config = dict(
    n_layer=16,
    d_model=256,
    n_head=6,
    n_kv_head=6,
    head_dim=32,
    d_mlp=1024,
    vocab_size=3119,
    activation='gelu',
    norm='layernorm',
    norm_place='pre',
    norm_eps=1e-05,
    positions='learned',
    qk_norm=False,
    attn_scale=0.177,
    bias='none',
    tie_embeddings=True,
    parallel_block=False,
    init='normal',
    init_std_qkv=0.0312,
    init_std_o=0.00553,
    init_std_up=0.0312,
    init_std_down=0.00553,
    optimizer='muon_variant',
    lr=0.00488,
    lr_mult_o=2.0,
    beta1=0.93,
    lr_head=0.00751,
    warmup_steps=200,
    schedule='wsd',
    decay_fraction=0.892,
    decay_shape='linear',
    final_lr_fraction=0.02,
    batch_tokens=[32768, 65536, 131072],
    seq_len=1024,
    doc_mask=True,
    train_tokens=389900000,
    steps=5688,
    dataset='wikipedia_en',
)
MLP neurons of a small language model. Each row is named by its layer, matrix (up: input weights) and neuron, and shows model dimensions 0-255. Each number is 500 + 40 x the weight over its row's rms, rounded and kept within 0 to 999. Numbers have three digits each.
After each neuron's rows, "fires after" lists the tokens most often just before its 100 highest values on Wikipedia text that the model never trained on.

L2.up713:467508523481531531447472463462523483445513571422469529484475435462557503524521491476523580520505492425467486508454375582524483518449440483536486503506428579469540509524555483567580429522452531480472487523495490444541535610548531511480481549500460529467520482543478449487488535492531445538534509526446484508514589507465514511533517574532566473437526471491529572537457483495464538469475431524496498575462467520505434463507579467566508547533526504513507539477474477555461467471487456521521483560495452506524543454451494550451465444496423455522459487503482524487514469506457428548469441469490511475589501489492555494495538519507496527492495523508527519462449510530464483477557570455467510458482565490507505601422549554458551507464539555508569514491442466566477491553446553
fires after: "\n\n", "\n", "History"

L5.up534:467450516512529448534504552486540510478486450510532456516507525552492532417409509482460450546515477479552497512496546491464421483482456487528486519598428480492501533448528522501536529423567518520421459484524462508528451525522479502426524491383543544562552453448522485482518493505498505495499459471530493481544474517500510517463527522442514499536496518469531440502540518461525472462549528533481486501477518515505513488540478604437518527466521483564518410506502472506502523492599465491464430547438483408534519462391542550550521421480493455468582578557561570519478495542510507393511529503421489508459546481535513506511464520577471494449512496492486518608530532480466507534489577485541526498479472451572524478549459483486520468499540495448489539493531415536573496512440476
fires after: "No", "St", "c", "S", "ex", ".."

L4.up1023:480477562437523515402502462507498513489531514444545499483533492444494515479559481547458486427490563558409496501568504534467501488541530509420516465595451536477576490517533539497469542518495502490432481524549479534524548512530536521507518530527491542482473412509548563568525496479531506510478491395430504531528559519464533480568523481489547563489485445439498469450497493503467518433499502490530511544545464472578439476543523457513494458470470546569527475462523514451491482484478489516437516442534558559532464457510494598556504504455441458407453527449487489528524487459462485455457445524470463484632565474534487522510549503560525503489550460475451524501455507479496495506589493481465462456517468467462500463496508513442500462449490614512454487510560591447541517516530470
fires after: "\n\n", "\n", "Date "

L5.up622:469445548470525449428577569553493509456527508490481457561511446469479491493482459586529489516417441476474514451525516500485512550567443499393490524420436527547466542449537596514473515519472490502528461520520531493485507516432526556535474484406523527465448554498499470485535506500553532517470514472534519520454584459488500524502549490613489547482487535468566448498479441474521485438537494488487524471498550469496452427499506465468492506548483446505529500543460522505424418484423474571522519524498547497467485511452472488492437538499483496481479474536538501577520496489525491461524553473438551471501562439564499592500481507460488543474574470492420506492513545526440488548473507598531508470437493483514581520484475487480438598462506535536531463518558545523494457565543472
fires after: "| ", "D", ". ", "\n\n", "F", "P"

L7.up998:529483489473553501491471524525493435479530477474511494555489518504474449498506450529541425536518488501561441530531567489525521563445488459526479534465522527467525494483568564457537529516444479567526500495540510600394561460519454546532502410453537403573425468532510465492506405468464551548558567465569482500464471470488465481532558496554556485493437527470487503476482475428497507451576467538497500440480396524489465526528548528430481460512495462506482458503474551497439522528514467558536425530576453450485489540482463516546533547507508517557471500472576473506540509455515534502506459483524503478474514487582560513493521493524425525489574499465496403471511537479506393480567489476513526482516503516463468517427442498425538561549493513500512515524512442494520538557465469
fires after: ". ", "\n\n", "==", "\n", "In ", "his "

L4.up228:516423550553487559483539479481521479468473504487481507499496429480493454473508523449461537515475491548477494470509499520509480484474467470494479443486466452398506507508480459486443470443511412570573471452576474542552537498475493515533480456536538505553551556438494481495496502518496471508490545494488514516471462527501501460435424417543481524615465499471463506544467521458519475514503532521467532476501486576422466476516536535436473465474541475523494525446570518527489490561495526482460574530502458566644516541520474460461485465496426519527507485504508563498486443478433542505551572515487511506531436564457518568459514521496525559453537500483553459509504515460607506464599502458551539493429463509471471564543519511486462491493583504516554561492621502435567516500477533
fires after: "the ", "The ", "was ", "is ", "are "

L3.up806:571486498531496518465536479508473516500413509496533498493542501527559564394455473527505559519524533483519455438542421523466555456513501508441466464485473530495435548341515424539529495466585555508520441584494494523545567485483521517513497492519418522576463477566475504509543511512485496454506524577485411465488436505582527488492471483474496523507489460488433412489534530490513446530441486498494452466505487461461467485510511561506461509473543506544518563511504458442519501505541457530472518511481528486439558546537525527509502402475548526470524460488530542520572534409471533524521528448502484499557539540513489463480554535418528538555538486542522473500490462445472486521577492567486509500544472515555409452480528521494585483491409533545478497550522476439489490477525511
fires after: "| ", "."

L4.up356:454479539563509539491519453486515408465469508504441457505509508497524506535548528463413478489516544464525495423501603515461524436491520559510556468461423483546574502494535464532477480523569474513501485498524494476447557498514469478480456481475482545448552492465478508555473481526537452485407479504471477482504555472499486530495490519490557541478512540457419430536544435464548505514482536466526527509563532475471581510530600467437495545551463489527417485529489500439511477511504525503557473580466538474508504520481519492531564557466427538505485449470485470446514514470433443515542532467595502538563526454527446457528433600466480487489477472530501545554514472597547479506473445537524495495575508532470527493401527571522531518555509376461527518523492514471501521568505540
fires after: "University ", "the ", "Court ", "stitute ", "of ", "Minister "

L7.up426:557519534458541503425564514502511522471523501473489524444504455511485483559483489394442483557506556556558454491528528522535418510507455566545538449472516483493500520463510463485576541463492441547442467494495527463516497510468492464521454573518498477524485473503517483570566526485529562556475481512499451532521551544455442475487476454561507534519468550516443534449523494485486551549472436527673576520551482486513500516423537452472482526453467505510459483516484505448433538514496401508521528471475487526507474464494510409438445545463471492537467467579506443533433521471506430537480501468499506485468520499491398588490521496504511488461536487507491479528548548431542445525479503503551471555598431477457531502468509573508518498566468429517491521493583546490497503533487529
fires after: "the ", "of ", "University ", "The ", "ra"

L4.up653:451419463475478480507559512444507492494461577496509527483496516544518547529492560483469483470449563492505487427499487548569447577490562515499463508489462545474521530501468503480478496498448444503516425437520531482501471520532497521493492507604474516607535443538547502514501525433486527477548453483517569513477535503528500461477474552480474552520427469495522504565450531546510474430523482507545544496534508533535495563478590489496527453474540500519468438515569553487521453503529533496445488470459507511458565458520466432503468510519382482524496461495476513514540510477507504479539474452535482478597575587559424508458582565466481487495545418451487462492512477528534520472559435481504512595428494492479492479525569530506461564512549531513497421385555551465516532566505461
fires after: "the ", "The ", "larg", "high"

L6.up26:450526516518500550476496535484477481501552384546550449419528559459538578493458487562539486497527456557561458442483461487494486428586476518501572444442448538468471500473448533531534493460447474532456474461484490460546454453554489451502472500475502571511586468499514523510476495506484502434553466472534438519502473475501507547551542455509510542464454453497558523472538542470572503486508449539512503503506512500622551523570455484540476474510432519558461442467482449469516530545512550499539471509487475512532464477473536435485453477507534482513534485524462568451523505488488450418483492534483467469528586589613446447488517495517519518382451497441527514544539561519485499480469492473480539525519538574510467525450542457515467529477516481466577431533451512531535494553462506
fires after: "D", "G", "L", "+", "R", "u"

L4.up131:449485476446524458533491502443460440547482529449463505505523467443533538467470475451518511516434449460436487496420488573434444541525453548544426525517468515484528450485506486486481408548515474538477519525489495548519466532533500489485505476445459468447493519480430488548491502488531467497583555532458501510446492522486521580532581422399538496585523529566438565522472539499584535559437433546467500501513473482530487508489520549566459521472540539465452527528482516579494497484484508537469470542497519486490545488551546493454494477533434553495431522474472430540550426453453577537463451471539432470574473571503478472523555557522510562534468467520492471461456449499514560472573495479575489509488566456562508542574521534526531488512497544482474530531478473470453501537478541
fires after: "\n\n"

L4.up731:518489501477590603539518518427571487524540536554490496428507475499549481525590501449453481480501532475587534494534528518535483479448575520494468543477501508423411514503476516485513501556508521569632423425523498526476505531493487492505474462528459491553487510462529562489529518453482532537478503498420479545487498406406432474440409538511551502510468460518546421491563469478478579530574560500472478579468457495502520467431563499496455493481541463546514486471492514496503509569524561496458503438549499514554441490475548528510477441496485469487477459510466486557463488513421472473625492450511481524507534506547486463429495498438483504545481491487501494530535455537523544536535495499455493509504515459508507509533526522413442519445508494520441504436500539502509475531552545
fires after: "the ", "==", "The ", "s "

L6.up907:547483494553523507543489514521547446459537509551429434540429567527530569471487478441530521481477466484456603549505429472475473420481498536414522479491529499494467485555465517461486490577497540450570472485512519534450472456503520449492490509483539543480454450476559534528534482453530508519472503520531536520505571538488498502426544428429533571472556477510525474532445537530541492481494399489515496493458385528490481519454525540475544502524586551522441505520449568497410482461489505421500477424451554569555492496576413458529536552531479520509514557451485552495545457468491502506531521460540538462486523487503503477503595551533482479574494383493513486474490433489492503535465490513494529522502518444517527508481504590467531414468460507498475528521534481456510543491466503
fires after: "as ", "becom", "Ch", ", ", "ch", "is "

L4.up235:511486541481522549553449522535591482489505470495549465466370475471499472433451539454534531533437488496460462467444475547461494496499505495537475506464446470431517435479517491518527541529498557565495415553527481528501584535498474482473438528530533488560498473601521435452538502509507535510565494514463527498546508501487475429567494536521535530527496483476492608508572504486518534560480404555540484490451530522525492473469448512525466458531416572554475504506528514512511459471536513548455502506403496477541499459539559513529528503489481509522447414465426543483533498433439511506474484518488513493484460506567456545484491474500558497483529469407588443426497488495492428427552544447439492535513530505558523484463466543475477510508474547495480571543464494552430532477462553
fires after: "\n\n", "\n"

L9.up933:455466562502528553433496448460607469545523504535518482487484513550515500575499502441505509537462416561478485512548508501527511506537411571462463503474522514495507411436503561467446493536507528461466525458558551442568516515507520527510470591449482517515513538563560527512460523556520527532534544508512483467454554477518448484461606570469470489555515534528459519415527530445550517503479425429458567534504486515489544546521516433540556492521527530475452489536477459456509470497514444430498468534447479382530508444498474516542440493556546474488486481462491428598550560477509494476514523389493468483490522581529502475481506525540432497477519499559479473514486471448460527497519440533468474572495494570495489458532468482452499474510548550434464461495525475544506488520490465
fires after: "F", "re", "f", "c", "d", "sub"

L3.up4:531466484567543483506496486510486537525449445444479575591426513490466555566486508510532526405495457480481478494494570574539443478465493509519518465467460530565491599555456482530553495532517456473518474525539493541478557495460534487499592499456596505541527537484533554492518534495451527484494522471440475557422561513463510422571551451528531566542451528502521512536490496490477475479527422555412520483441515490493473465558478468523490493526501512518499538498483569482525482464509530554513438521499496442534487528462448531469469537476481494509510510515487437446477487407523556522565461486496529493442500534570530475496494496520397586470513447587504446491494488476438497504528572475526494535490525445439450453440530489520567550475511574526506480578526465498428555457496446
fires after: "\n\n", ". ", "\n", "S"

L4.up205:502429531502507468537472530499530504516473469505473440441498560532543474410450515478540457554519497414570508461515648564501449506490538508497483421538472485527520509521531499529505514476519461567514495537572530446476503560492458465454508501450507437495617451512486450419483529513467526466491485538515442501496537540563451501492502515524516466476489453509458484464515456431506472504464479456455463514480508490476508560563497491482421506458463452530455547523476467414435509528570548537553515517543467528533463498462506447467445518540411456521466587518536517502563510525519489552496545484607448464458444519503480501531500513466488460465572491547518550516497499506517507468534448556486508472494517514532574571486515560455594420554525463473543470576576486507501549540484466
fires after: "of ", "University ", "S", "in ", "Court ", "Hall "

L9.up31:542549560579522430572560562486422500462513443495530452498507521465454474452528494482519434516492514351468446517580521430487554474461485522489495505518497517582458550506518494457559564490531565543525532532516508459542550521456441542487538473553449535490604516501526473514440539553475458484528478486503473502493549537481500482520469450470475495539553470536428556480561449469479480491515464588466434534499500494466530517465518475461475433463428505555477534518458585547461503515539459425483495437553515507435474468483538547456538480430465456534472522500535538494506533565480557442497479535497419520549495486536434507519554495398500484464562496450453482491526501507542555536461467495515551557455581530492520505455503540505503521520499513530499530441457473509480485514451552
fires after: "| ", "h", "d", "D", "acc", "m"

L4.up38:411420450514513485477482534505455511527512589521480522465486434520476547509513500486518496423530471475614503506486530506476548452465501469479517487564473467489458485516510508503546537455478529486483504542499530455405489513486484444523541495466496533530501415516536492477559511445465430481474435476612542468479495545480506429440457479526517559540462559560553460507520491509553496555445536461487562461502443472463481409477566488447478505466482535561516492537501523484498450424473511465534472487519545472467460464472453429503460464438531480478575494552484484489483477492465531465538570498510515440488576534512525395490520513526512525455490515488514494535529507549478502516471494592556542534479592517534527614453524532556489419477565540515542571565491469482577545511436517
fires after: "C", "O", "L", "B", "Film ", "Spec"

L6.up955:442494537472509530505458594447464427508482550453479535528504492454552518532412453428469501485471511552475453474473529519482527470508409535430473483552562486504539432473534514491516480514482493513453453541568520479488498520526485450499508502509566515502464539523527533477527521499478549489528550444499508536488511543488448459527521426476496481563617509495485510554462529465505512521432495505461524496450470519575508442545543553529539566493497521511499457633499544499387453446479410558497516403488515576439515437526504473492520444505422523502487548429515506480492504422407540532501523484507415471480560501487450541483522523560464459490554428519472498469552567599487483477459485575522500490485504487483488508500505470551536536489497561482490539515456504509493549560490564
fires after: ", ", "Al", "C", "In", "in", "D"

L7.up65:508482541418535469527493532447496439553588441492523510553463498485541498471499488472533473418520502520509556521521499530526503480440537484446533509435424509503570502501488462452525550533472468513494458489520497489448566450447520548532494445541502486478461488537580529472573497491471524536532444510432465526479556483486567402495482481518526528476503536408491514480519520533526485506535476505540478507450566479564523458565453419514501463512480488467519537463521509471589559550503410482416530413523545487459541518500467513525503476499465419506558479456512520519481531483500470484480476512466512468527424531549501483503499549562545502456567461533440427511565569476508352501556547498575501536460497451501462517473490494473507444578469528521549562512553569473508567470561518
fires after: "\n", "\n\n"

L5.up616:551515534489503496518468456497478454509528457515514525552430522509496543522518436450491475488529501491476503481534491486539492466452496492537502535541461447420533524524502458446435452507568562458471455481495523443557438465444487533545426454419509535489496548534492510490499492453524566432539547508550568434522475492427506547429466496491449529460524497519479548549537461489552450580496500611471560546504546515550473490511516423525475421520455522623499506471484502477537473428503557528452559554431502487497553525510543482519433428514492469460496523543425507501476543469527511462499462432565560567468550469536511467556576573463531565497454450442594451461504443544472502516489496517465538435462487520539483465464548510490460477454516494531512474533515505464542481520467565
fires after: "| ", "=", ": ", "- ", "(", ", "

L11.up496:569432541476464531601530527462530499539451490543441495560486446434532524516586465430513406583489451517557477456528525466518490452514461466538468549519468543503421420435517517452527483526502550456527543475548528540439481491447442483478476517512553476536462480472549457447467534481492468504547560546474489545510507474483505485511527471467485526499554539507499475492530440475507481522517554540405513563505518466450540523448521450493561496528499563507510507434490499518477457445530542494475518505540548565481577452405485494508475490560493513487524532543489514528552530447520519511448442507502453478524542578488491537457567489549515497475454482530525609489516497531583537487424478463510599455466427547547464499467536401487538485512516441504481406528498501518517506498459562
fires after: "| ", ": ", "com", ", "

L5.up91:556430540495525486524445533478509473534487465477446511529375423446501522535423417557629486525460488479467572499494462481526483543483435526493510526524396515491470534487459576484541515507447468551538506500483505496521493495504495548510454467470494467489510544563554533451533482535496525499523487522516563483465514514500495452469468548522486507547493513502439520464581543482567557518505482470494474486468486517560547525506436390462476450420495480521548465494545519563461527516531566550496500484519528434531521511501495552507487514494527460551478481494507462561529540519470505461505503454396498537468431421585495536535454525462467476480564468556461463558434462464430408479507513469479546497489575493449549433475460519528553534467482478553496484542524436540553518500517419
fires after: ". ", "\n\n", "ater", "Th"

L9.up62:489565571538487567529500485431512546468554540508501551494496509450447463445483463499532477538526502511477558471515536479560456475461505461494475509494487466531485545522419453441558455472521514423455549519526496525533419532492497507533531482512482510460533488523491452539538503556431495494513457585496551538511526555537443503573529514510498528493452544514562488547471448482466488510475435542518523580466516500507518431476456435525518503532523495448502491492545485539563556380530535438499462457451526462499530479505502499463484540465395450509515545456493456469514437528476501562530464542451490559503545501527524471476486500435509476472545494519607574472508482491431449429548572457517536475503534521430454605492485490477517406479506496510456522451449485472477494555435632
fires after: "\n"

L9.up193:418423525546542486507536455469513467458495485420482527478517541487482453506478481544563489541563419429513473472523552541560514487533538587448544493441514557529482565488489524489513473528523490493515508487482467489563489509430553439564495527453555555464490448475456529542522476594460533528492518566520553564521513493480458542500543532499514479533542486504456464475438485483520513552503484496497543447493440490488563525549520518483498510551549558545476512519537462536470482480537504515457475458452445461484483451522430451546468458503446485502491493511527501580457511562473489535527434533520516496554545519415391515426566519546526515478562510539487577502417604436483565504507458543503463510576491512513433501517392466410445473500561488488459444496487535511478470450489500
fires after: "fr", "ex", "d", "f", "con", "% "

L6.up937:450466501569526525528493485513516511510414451567566543550532531511484549491464506482496510490532519526624440483509477567504518510521463486536525538550549587505516518452530450525486514528495505478462443566505538511499540504568519523536514562530532526527480436542536481473529460465481504520497473489463497507439539512557538413494512546498489430483482549523423413485405558435526519480542586539503581428582504492480493454517500484454518450497474498506495491514457499566470450471530438490488492424437500506449465499554538469403542483513441418496490513470454542526528515488466467419519491512490487464498577458475505583533525581451487442507499487460484459501475545448463521456487445465519474488480446512474537475579504551498468531439575473428494499482486474529575479589434507
fires after: "C", "V", "c", "P", "inv"

L6.up724:514565537477483447472507571509537475488459494531450441496493494448524436529402489404518425534505464491510525514429532481535456515496460506480501555546498484491538516593515555534466495530494468522503538551511431505496492463507537457441528478509473528507560427474486504498489469538519438464501491468500522497510566487554513542450565498513443580545532456542484430613508436537506460518477520517523454496490501532478534508523529505488514552564519471474449494494481488522456567505534512471478470450588598443446468486468487514507494489535430537531441467510543541502523548529480522423502476525484517600518502448559449500431463521523559506526458425436511544454529501644492576540535482433522486437447459484471528481498437536499498482464531483515415508511443467462545577552501479
fires after: "No", "S", "St", "r", "M"

L5.up286:529529475490540497475577575489473508463473508450428447489479495523461520472445524557546477532498492484502543497496492528542535499508512482438534509561434508535491502495485516532423516421525492512504541516510482583505532454428442507520520437511532476458554508506530522521566487533482466540510466533502389506567529497490472506519524503477533510564462413531545564524453460573485493515484559516547463462473452479432563544519606554518490468534538482464377469448486540541494530506520501506547430566520518515456448517517467437529488540475490497492442490522453482537534487463418434521501490462490478407465547510539510517438523473455510464520500490563449480512429533463567456450605505440565506548534509536516533474569524443453461475480537604586462501502480520452486538508492436
fires after: "==", "===", "\"", "e"

L7.up429:559430462493406530461443482440436523426474563529486490482563493526546443573488499511434524617542521510548493499475489565520484464511498562524512471491542496569519472529492510515523475465497465506351492495479484533536475509502545479525529569417479483463585477552556462498486486513521523436482500447433457525483621551489525486500500542517583489459598487497497582492481529463523513494461453449509541527493597469484525501491505474474510557468552494496577462496556493506480470498451550499498524519546476487523471426536541480473540525507497497494514546518572526493556520498455462508433480463464507482496485439510389531479506492483462523465464521510466460489468467465536471542474500526501479472525484520462491482481452532522447485534526560461530629442568449468432560497516515
fires after: "the ", "B", "in ", "of ", "a ", "an "

L3.up293:418479511538534406478500531513462439466387537557483524438506571517544529538453481558481489457523474533537531558491519531532548508506439497469556443527432474487519513475482524485538475457496526531500540543493571528491540517469516489452476504465489565438539530454518543555506492424509435513515430452489421509455533515492484459520498454495571508475553406548503561519520512524500546524511519528440503515435525532510485478537611504489474481588395390518439495473496404460529504495527515551498431556476491524492554456515462512491571486482509479512491486551475539501479473445479457458520509508446464495528491452519435506528507449568585543471442454573444470542513494509453493487520519569558572518552512519517501470526517486500511461475563546527527451506441416491515534550536506
fires after: "A", "T", "L", "D", "O", "H"

L6.up914:425444545498535417543537471504436517514441529513605415600485494530539486480477489495524510482513503453464483505499534523455475426506509486497456432469508451502539611514487488498498543556531471532437462485505468547616576501475479503421504537536473568498482476615479509539468538520453578473548493461506438453480483558454539467477421504520470528540531440476544510510469534462527454518441505530517556456443518442439523521467493484513476539472486480527452535517444534487504598569485515500576519485576421499461526525549498489430568489465487486547477525423506568472493515558530516492508421520491489453518555531540511501471477564441507491530527514519489500509523469532572485568477521487502556480499435418470505546474477487448508519464513499530511533543466481476522419527527511
fires after: ".", "D", "| ", "i", "k"

L5.up668:504442536500521427420498572521569486476484497515585492447541509520428470613469506474483387506578556484540451552508556501463466569503540446575494554454439399427535420523501539552508483509565478522436545559574498492566448516501484466497541516491501516485479450466502486550478467527469463539472502545484439448517478520547482481560532513550494501527514545439503496520536481570490484455489533485446518452454501554520525506484479497449478571456509410490418533498423457494485529497503460506486453478560520496495488473494510461463526519504453504468576480423546533548536565554465502516465518471501474535469569422493545556514486551523521548500479425500462482488528520563540505521550533503514438403520498491430519510463513520472531486513574533535457509530550481487504524483454523
fires after: "St", "University ", ".", "S"

L4.up889:522487487485537445629519563531554469457540490504590469439466555560461543356526447516498443493460499443420447498495454521499480458533559425498502457506526547406504517499485482504446495454528515501473506507507479498536484515478504557509558532554459509514533409425494482509456464463506451506489505588496527466473506452550616471449535468464459508497494507482482491498501526551502494504462506526535551478491400473508469527453542541496522486566492528501489539546481474492560501502507463526421466505480542475474489454529528519461428496510487515490522556449503586469450550550496486497498512492536500556568534524472527564502606526513510475512538465516511503534514425460469463526508416482549467431489507524420500488499551523518487511503487577478607551482496482578549470469443529
fires after: ", ", "s", "ch", "was ", "("

L7.up188:525458477512523464591435557507511576494496489519543478574585495528509522573524473466544513532409486525518526510486470511456495488492442521539420547524505486457477514463490533436546546481578521520443422504492520542596503589525489524461547475431444455573483538532479479494462512471502553557540509519531518494467502509510526585475511543493487470513483403437533535440426541430523465514454539517476512493476485493502506451454511424542460494519537437492421504537517491448535579516537509565430492465494443477439449484484484515437440556478504564489493587506459542454457481518495492499511465536500484497479499528489512501449448543488455478572500542557534550514607473506490466501515455529573418498556490511499470564485495478562412451429530488481494453535487455478525485523541491
fires after: ".", "| "

L4.up383:468493519514472511449447542484511481484555562510510507529471545495545473488568459502450476510486580517516474502540447532508438483563563490486509434547388529433560485467519432442504477511514480533510496494537456499480530491526571475477554433406497536517526529529488473533571497487498460529559529515518467511467517446425544520423418533491470523562485567481507490511471505485415458473521533530490565487525480605514525485532518445509496485410575460498462464431576509481422443492487484508549582497502468476514488593487456458546471541490436497438504568475536488465559439508490495410514486497483473510509555482473537531440539578501484532549551478412450442502486456481453530525575431458517546527537541546474452451479544511497443543509519455509552481509520574513482507506501497
fires after: "the ", "larg", "high"

L6.up911:466500536417555557530528525500492479528478510513480550478539473508452511508474431504435522448484559545489491548488459426503541501514449576452555460485462564528503506561479463489480476520462480483461514493510478578558503473438482574501502427553512482524456532453551443460585471522446476488508471474504444495548544516513498529436499480528541561524496535527445476481468512481559534544399548526508394522443515503516583544538474527479530440556530505487478483461442500498464526481547543556450486531478474535493506586493500433510521500495505433497564525420522508480523528551453503495449513543429524465524440489541556502472537517411566506572449556541484497570498520515467453419489575508504507550584416524489492524503475478495483512531391485454453481492477555461579473521468542
fires after: "==", "===", "."

L2.up547:532493456546446450511501567521403588515492484486519472534433425459549532464465559469492567499502467493468439455459379555515517449560475560604518485478489518542526479482508472515543496524499502518478524463493503447537561494492479445478506557510520489464548423489493553520537470539488474540516484506428510565478523476479590514558522549485482443508503539471543464517519557443511462528393525566509565566528435554490493501489452490509479539506533517437521559480492430529410536484504478474558410535525524475446484467532506524539463492496488477544442503518519470440505436510490465502463487410449510480466482494511427468454524529559538552494513520477552451469482518443507416526475534454467411530478547515543511527494508509540555509553522556576496517489475509534505593553469509
fires after: "\n\n", "R", "r", "re"

L6.up200:440562487479492513424507519488556524480501503517472458544596542398509538479528469550561473479509503480434556531536436525525530474554501554456449484565529465452466554467564471462465453508502516483483435475581519529582576486473581582499429502464521498475570538487501523485500513512514532503499527571508453542517430461507416502529477507538443472486463547490531538461482473508517444522546518513454540499440448541479496468464536413522492465485478569501528551539491453518528512516489470521466487543543534521459478518560465514495539586466485480540516415538404523517507520482447524520470462470505546516485529440519503500510431515467541486431514499512478510495536528416444441513523542503525488490538506495468530485517390485493517451491466581573450456543542442600560561535516555
fires after: "202", "201", "194", "198", "192"

L6.up197:434454512415502546534522452472513519483489431472548518448504530487504503475518452418490479509497456464535456550515492500453460595629493539503532473570520470526497502519467457513560545547490492512466447486450474532471484509472523501501518512509520547494521496593434517563518548503505576499464464493541476447481486555444486475474530528527535485484525477446517436500461535457507515474431537472446543474514531556524469521511447559478536572528508445536487463512474581535523428547522537494514501561486540455464483511507496522571430509457502518476475535553474520483494512541547422473488425502471441597547487479526536459567511531412523444487467474510497519491523597531465504520591524476494520513554447466460483526550491438476505582517584556444413509552437450445467546452441491
fires after: "W", "w", "H", "Q", "R", "h"

L6.up561:488490453437514556492544474456492475505525458584525544530521555505516465526509521535507532458512520502598489453523522445532426473534480509515478490557495530482478489462466504509457494463518503376496509577526537480476538521492414543549512475493563471521553460450523425425542542555428417540514386492525525454546477545525520466515464565486484506505494442489524485479532527436467558492497434456546492524545532485559562505520521514499554519536494496501545454481441513465537468481505455525461425500498535553518475500508487489486435479530404526469426566577447531542476503495450555451529488489520469359492537475497541473428442535539447497489462454475453528509472500434512446452556515564501500514580496464530535460498448512490478504467564555538513512533487477420515565538503538
fires after: "C", "c", "P", "rec", "B", "comm"

L4.up998:520506530520481470471495437452542457562471495446466500472561493534560469549579478517582450443487526506506525529452480469524518478531460507500571526537424465527464560424537522474537526476475473514493391552540515509457574537520460509465556438484487528478594579507433460536525505531508478520448515560524407498551520495445446463504518521490509525462489502503500534533484538506535422508578511488501500549507469504433496499529564490501443503518478570501546508425492441535425470562537470561568441523471492493511409482508481515535533497404459505512474426599455520516390441493537527472511519502498422520498535430485492499543455462497528484399513524483485493504554470489512516531520492573467510488532483498495522547464477547493500456530575498553577466482554480427474477549500513
fires after: "C", "R", "D", "M", "L", "U"

L2.up795:402512405497512574549530492413465494472480546472479494555504506563442531453504471457537470519495501494468411553469484494532450555448583453465513530488535504514506505480502422465470474522459460534508451536528517449488489508461434569395452454472472525571509480525532469523495508483555486456523512490510455548500489408465502522508484580478476476548534517527487592520438425507501489480518467530417612544539448512549468476446512449541478485467498488502470464518520480504482410597531495471492485508500483495487582518553421472511464567547442524527451482495502515562485429484493519538443497490503497462512557509564513557438518537524479506462549475467469498451517559541547569495557460482479466522488476570564519500528532530518542513489536576468520541496523546428564517557539516
fires after: "the ", "his ", "The ", "their ", "s ", "| "

L9.up925:563458490538525503538490521474550488507457514486457476518463483498506522535503462477445504507528583465484553511473475589455467487496578540484481558530485518502493504487506486424526535518530494533522505493486506454460509506477495501477481579436494580473565512469471460502507552513488519532432528473478555512426419517515544570574498558451470545527497487435513498516465578447545433570520466458489447530554430591452523443473460626521486498478464528496543507498527505581504439543489496530513497471481527450508425431505498474498558442469514531508521537438483544531514526550539446469588558526516447477488505524583506449559603493535471460482517442499440476457455502533472509414474404552511460519479505467483543537503512490487494494495486452526511586464489474431528427547491595
fires after: "as ", "was ", "is ", "H", "Sh", "in "

L9.up677:421496466497459444560451450464549428510494459465536509555451542517513511477546482436508493545514499544493546528436470587486525555500535478495604498509546476507457414481463537531527486539505462467504556535497499499461447481500397499551580487522409461429546496449525542494559531469475476476536441523576527500491508588397508485508488505506463495562478485548419508520493479501521511490435597450462537491492463481535549464453428519461467480536488443524489477521550523438482475541450484510530480497565586442451452534543513507570526523509536501528497507518492480491464570518481493516557535511517482515529505537594488478573499572494528476528425462533454524460471460532541451513520459523523435493521537475435516565497463531552498516481500483431451582425555513536544488484490521
fires after: "w", "W", "h", "sh", "H"

L2.up661:558485539490539507455512514501528537512526525503549499485503465492485507572487541481481537526479528470533463465512517529470535499503432457560469500450530463447540458502515517580481445455465531470522410550492557542542489504489496420499519487443472446480447456479370503450485471449462519526547499502424467486514523481516509506517469591553437505579536514440550554530548503522495501556480503511459514496446468496473541519506510462533493486498461480544545519551497596523495463491522494557510467504477442457535521449558569521461529518417454563514480498492529494483499433513412502462551448467536514523559510565509510495510463513472430489483575529439523426497484530497563519469477607381441530491444537468572457477440566482490545510531431520525554491573434483532482561495432568
fires after: "\n\n", "\n", "s", "Cup"